Weights of a small transformer language model.
Size: 11 layers, 29.1M parameters.
Training: 901M tokens, 13743 steps.
MLP neurons of a small language model. Each row is named by its layer, matrix (down: output weights) and neuron, and shows model dimensions 181-276. Each number is 500 + 50 x the weight over its row's rms, rounded and kept within 0 to 999. Numbers have three digits each. A neuron's up and down rows have the sign that makes its largest values positive.
A block is one neuron, or neurons of one layer that tend to fire together. After each block is what it responds to, as a language model described it from the Wikipedia text at the highest values.

L6.down497:489421514538487472523514483534513464482482517510482451503552486485518483460408542386483445548516552496549563515553482534441557550522639493440388437503456412511531506536512556474461529465498481524512503389539459480620596535472363476568562515440449329509566545460498489495597579502510470557
After-name continuation. Token right after a person's or organization's name, such as a reporting verb (said, noted, wrote), possessive 's, a comma, or Institute/Prize.

L5.down49:557470432589525518571474526624506520522469439408532530498488440545560513486473498507479520508600533494535477413368475562561482469552452513428465422475465495527463495543483513486534577565541468445357542520523476460422563465448579518446578533489523477429526455433524576464517503469485511504
L5.down79:515457502492472571572521448468521542414475547491546473484463514509546524605509527530508541462476370554421486504578535484506443418523463492409505570542495524568511432509491555526621523521520583578514445483537481496565506444452505482489511527509502528442511519495424431548478602538542464458
L5.down125:460510427420563541369431628439462463457457461498371514508543511511565436596471496477517435499446439494541531551514502452521569433468547404505511451521502558492477516520464399416492409464459475431487546499530419420507504539477459431470452633423480515537438519487507478508466437452465520547
L5.down217:602453533576529510573548549565606502433520443430441409487423524483550453486524513450505427511471543519521437486469467424515558527531495559493532447597492489582471476490516440456441524514529507499446530487464512509470488508415507518463477465473574492516438485468532531498456549616503484509
L5.down486:553480421544512459530571529537406509480480465466388483448513512460493459463476629432527530508519498587456447504492446532532500519510558487412524501470463603499555544496414502383586522572545517523507533499494465437475509502483484571498447483501481465478559474470553476544534553524459415424
L5.down663:493515478544470447505468548515593480523530472516458507461507435549476546581600509565572506506470623526517556495458561470540450496514530559516499438545428445572530466441468370475525496586512474552470492477488515465500515492530587465472579369585449485426539562454529513492531501480471494592
L5.down913:366423504534534472537539579484392550554433580451517543552495530438512518477389465531511430610626470526603479474477485525491493459446517505485496536483477527478491586499385503492440549580459428482498422460534512574450517471548427518473444605499468443477558494466498405457589453535504460504
L5.down1043:446539485406479544493398506553437484413531498558460474515432445554515471577530474501544547470477490497632480543385415424497520506544443495479556468467518572569531564546486612520550498555599509506369526440555467477572483507554501535507499518508593483469567451577501441515506552543521486470
Predicate word endings. Final pieces of verbs and predicate adjectives in mid-clause, often past-tense or participle endings like like-d, experience-d, sophistic-ated, plus did, different, necessary.

L5.down16:519458459499437528509513533463470461454431484526371448456489509453435546574449376478490475466553544489415547549533491513493564582447462508608594413504505411462507533482471420438546433551436478506511566585451512513477516549428484576501552554498554483466451459563451485538452525525520528521
L5.down281:547519547451520489470500418489519462456550598520477420546480533452453491627585535537538570557518518384448588515411475462460418493597495586595508584460561415578480542477498548546498502542574491527445467433476455420473546542609458445476444540380499500519495496475470504534481547525505585513
L5.down361:423557528470445480533439550508449480388525539503460521481536443540454554495530421530483557479440463537465456528461577512442487478474567508566569514385497525467465628498484456479400486450539472458527500501514499549463454595458423456505469470493488534436457447506457408527472479514546493492
L5.down732:403473507428482497623519569491445496572487484504556544498520439425537522513411519471597641416441442469507546430445558549448485506471416536476533478479563502572567471451432458476446498500514518491517455498498395484449510496525411406533445508443446463493445571460440490493443461568533460472
L5.down761:477452568563462528478413466540494529524555548492491479471442513464495455509464600495523499429435391464360481484403507446411547625562543496524548469499466528508501489502548519525497514528437498536356519496463479584430566560446555406462520519450553356504548572444464478484405505547651503513
L5.down788:474429489490521442610609540467510497531439463511484472612555410458569441542438497485488516453389555574607493497520536444491511547568387494503451472456505551556525582471422541572543511473482593508537413468447495487502388418424648540330506567377346473468514501462478499495432496576515470428
L5.down1017:402519518461593499527502529584520573517474604454520473551549402368442533577433492443543441519546556521569526444472567565495501467585490519488593451512474632500538493522436531480497575460523634465497455553539443644509487573477498529531526525550515486496592474516508541510537499479483487506
L5.down1039:461521452508509514443462572511544508523437414556577466475491526467460467466475515464531479470522549462500524512518420553514534502397533525480410442455530495494412557514490407541514430490557531500631550418444613507406553439489372418474459448483490471515401453412493442599572505531496535498
"one of" partitive. Mainly "of" right after "one" in biographies, as in "was one of the first"; also prepositions, "appointed", and "led" linking a subject to a role.

L6.down567:578574475567442477579577443474525534532544522588488488397478477467536461504491541603587596490566513527455557504527479478552536476568490437503518472470496323494523507488575495528478443480554426469424466605457502546539472570539426518489516465409483455436492514446617406517476427555529545385
Locative/rank "at". The preposition at introducing a place, event, rank or value after a verb, e.g. debuted at number one, died at the station, at 1.5%.

L3.down237:524550513515516486510524481527515575508504517584450461512546444565514495522473535482508500486539552462629534444446488495408472502521503438448490494448481484579443485491470510524433524563452532499416503472497505478505592526530486520403444568479433479533479510459437572543437511445520544441
L3.down436:509623491422475562569416456527546461482495430492519393521443580502520429525577451469545486510488581502450448393549494503461515410556523487446555462537505564623509470492605498602551433567548442471485506441527492548427478535519522570514494450456567504537455495419525463502535432546635572424
L3.down547:448510536457505496486519440470434505485508480479571455485519549501497612493518562542541438539522554637539475586550568539519535541442487556534545477463599525533499468510381470599577544496521399475448530502500469577442531501511407536582422448587530464516418509504519480397545570492525460432
L3.down603:384499418475475591618532514478485565453474420490555502545511436494520500455476486520571401501506504470514481536510476515502446500509503593516511475510535468391445547535498544543480426480530580461467445467477453484513473525499596559505470482532439464576510508526488525475491588394538486587
L3.down638:467517446517490571624547537569536461481455394612517462528536541553467543456436539493494579565566488464521567516442403423507472477452517479555508439556481474516521471534556458405453531480486525586544562481539500481552599553499442495433504579604461492497490509547412542557587510496522490492
L3.down752:486563536613524550530441486464507507570479464492472462559478452493550490494465455541386530535495568565546443519572482561525525461521491515510574500422432539463544456411502583500536485624542543399391483529457447617474519509545501544462509423515517470474493531508457552524475500499421449486
L3.down808:520515609470482393522553474503629481508514454501559518498399513534369438603496518504498519525479495457593475475556519472446524493540499569570481484509419524521530607435508468465521486560489543540398489495493509514516466567509475460424416499470526436476589492484543464453496548514357432501
L3.down1131:513485449548555488503462489557444494420485491489552577473533469546528441527498491504546426555499431557441544495490480532410562500491472478404600495529498497454531558585422503484398457522460463496496585520422333509446563546458526477488473489560459499529475524592456479471495490472513431565
Passive past participles. Past participles in passive constructions, often the final -ed/-d piece after was/were/been/are, e.g. sponsored, released, located, placed.

L3.down284:493572547521445477506425455523535484468402470529564491489524481521390497548477504457482489506475443498515480561435513498533536489481461469567468547535560493551498571517514535508476567543552449503530393540519460515434545567416503570528505542474530543446461580523609499504497470532465503527
L3.down311:431458493484456588423440474521494469519437532554509537606474515495487476549504523378497502485504560586530505544505517538478571466533501450517485540558464479487549460506487645590374562488479441523496503475510466562493540579496477517492520567518533372459531554543522488543448403407470502421
L3.down326:601442561539556565508530417482511580555514482627511515482437509494414472513557518481511537521467558546555469399516450405524505449465469425497527454438470471603417473538485598530422479531495502517437567508479464446538491497519447492506419449476578470514420513497647494501480502514365538456
L3.down417:507485486490503480485579552438600418456468505536482554457506469525452518476475515550414532551445502506536525504469535447508538482543420464498560521468487542471514463546552499463428468513518473486472407442504466483520618480515451495406495549519550492548498552466471483508479500481424502443
L3.down734:465566548525472536509421515509521497466474554514634574558422509424535466610478522501528498460482521439437487529500476580452533457527478510486492528544538543658543522528487549524476514492471536409459550488537470556482573573484387462432466475456525492466462517498467444479539472470456554525
L3.down1035:461513523582474502461531496393404506584575507523453383448574515547480486461501437388453489455421461483501454371512510553451492554475449477522487587488485468526507462430485467523463590438472679496443448444455507533504434446508508541560472487425528553543545601561569530522411403448427539449
L3.down1117:431487451529471375425542510460556520480485497442489494478444529501501449477404454464467531457515458478565493513491447554567476450466498470525490417531522547619523496483548597536441584433527495440459389511484496532440642457565477597501451485437441501468415554519489506545514407492574448470
L3.down1191:560506580481536470499563451458535531480552499445505580401507487491536488476433545522486501535512484495409461520483542507527582585450541527474521490551439474475517512545473449492503483464507501513443491477478518550432502486667550510523521483431563523538470513518480438474485533493489504403
Complement-introducing tokens. Prepositions, reporting verbs and word endings that open an upcoming object, topic or quotation, e.g. specializing in, called, holding that.

L6.down358:413403378469617595494586465539506525430590451447465509482538469505562469512567419495538469503577580505442519464580541533438526450484459466500484414529523505442597460588404452475446483466513486559369483493438422443530462545524555575523467538546514401540521572534490545561507495578527570514
Passive participle endings. Past participles in passive or reduced-relative use, often the -ed piece, after was/is or a noun, before by/in: drafted, sold, known.

L5.down257:522542566463393475389499449553375540478589547480469485500572527594485585452590487483583613487462519472511498578494534478428489575513464594502519528484527443569507456361495497481452482453410530485517441533452540452486469435465509513424452436463532575477507499454434566477435614516424506492
L5.down274:497447463470489535560509424497520578524445430512535516454642501460543465448540472437454487465512547511584564563489447480527439493506521576520553525410509455512478532491469453479386443404483510404472536503428474481484548421544483533511473425539467457577541491554480494490567410563448534536
L5.down491:457475527539510493509491407644480477473532551526536493520504477413475566511517449493577537527485489552491515454489431505482494481488581574488510447411514401473445492505643555488390476546588525496405477489460484464443558616503492469436506487539465562550525517459468395483570548456539491490
L5.down545:495462482500467532523566544526525450500394551507468540493550567520469493583525428472514462507540540561475563482517667496497405444458453542500410495465450534504560465463486615465467456515480459508444442563558509460497459553482364514515513469528509441406558547589464501540495473394451434354
L5.down646:509420509543553541482450403581401439553470543441562545499446497462534480569572508454520458569442513549544549435589541448459483568518476466504509442509503390527444472519456488447438517598475495535484526520465487522592558535499581522549522534483395554547509529570454482501538543513536515506
L5.down768:462476389550394483462458497533487530493475554483565533464572467521532456473472572481509543548568444584463476532549513516442515464505461429521384532519566466441538476503517432471559524497454515565566530485548524555515505540486461452661506475529484466484475519577491553477582595375425502387
L5.down858:461499595544512484514513483548479498522544517513592407585560485442511535595427566501539451548476496591578479564536499470548513467451488484556422432546458419580520558447374551487482464456558524417505482536453523536446490572393509495446538360537532437495493507517459564542470505541527507450
L5.down916:582440516452513536515463501505513436504493598415541478444468592507456489548426481522541522383480439571461544547524482417484562503438391504445546443488439547515504545586474538494470503535462485491491482496473496506526407463448455553518496527530574521531481459497575472541432581543537540444
Quote-introducing punctuation. Opening quote marks, colons, "that" or line breaks right after speech verbs (said, wrote, stated) in reviews, e.g. said: "; also table cell separators.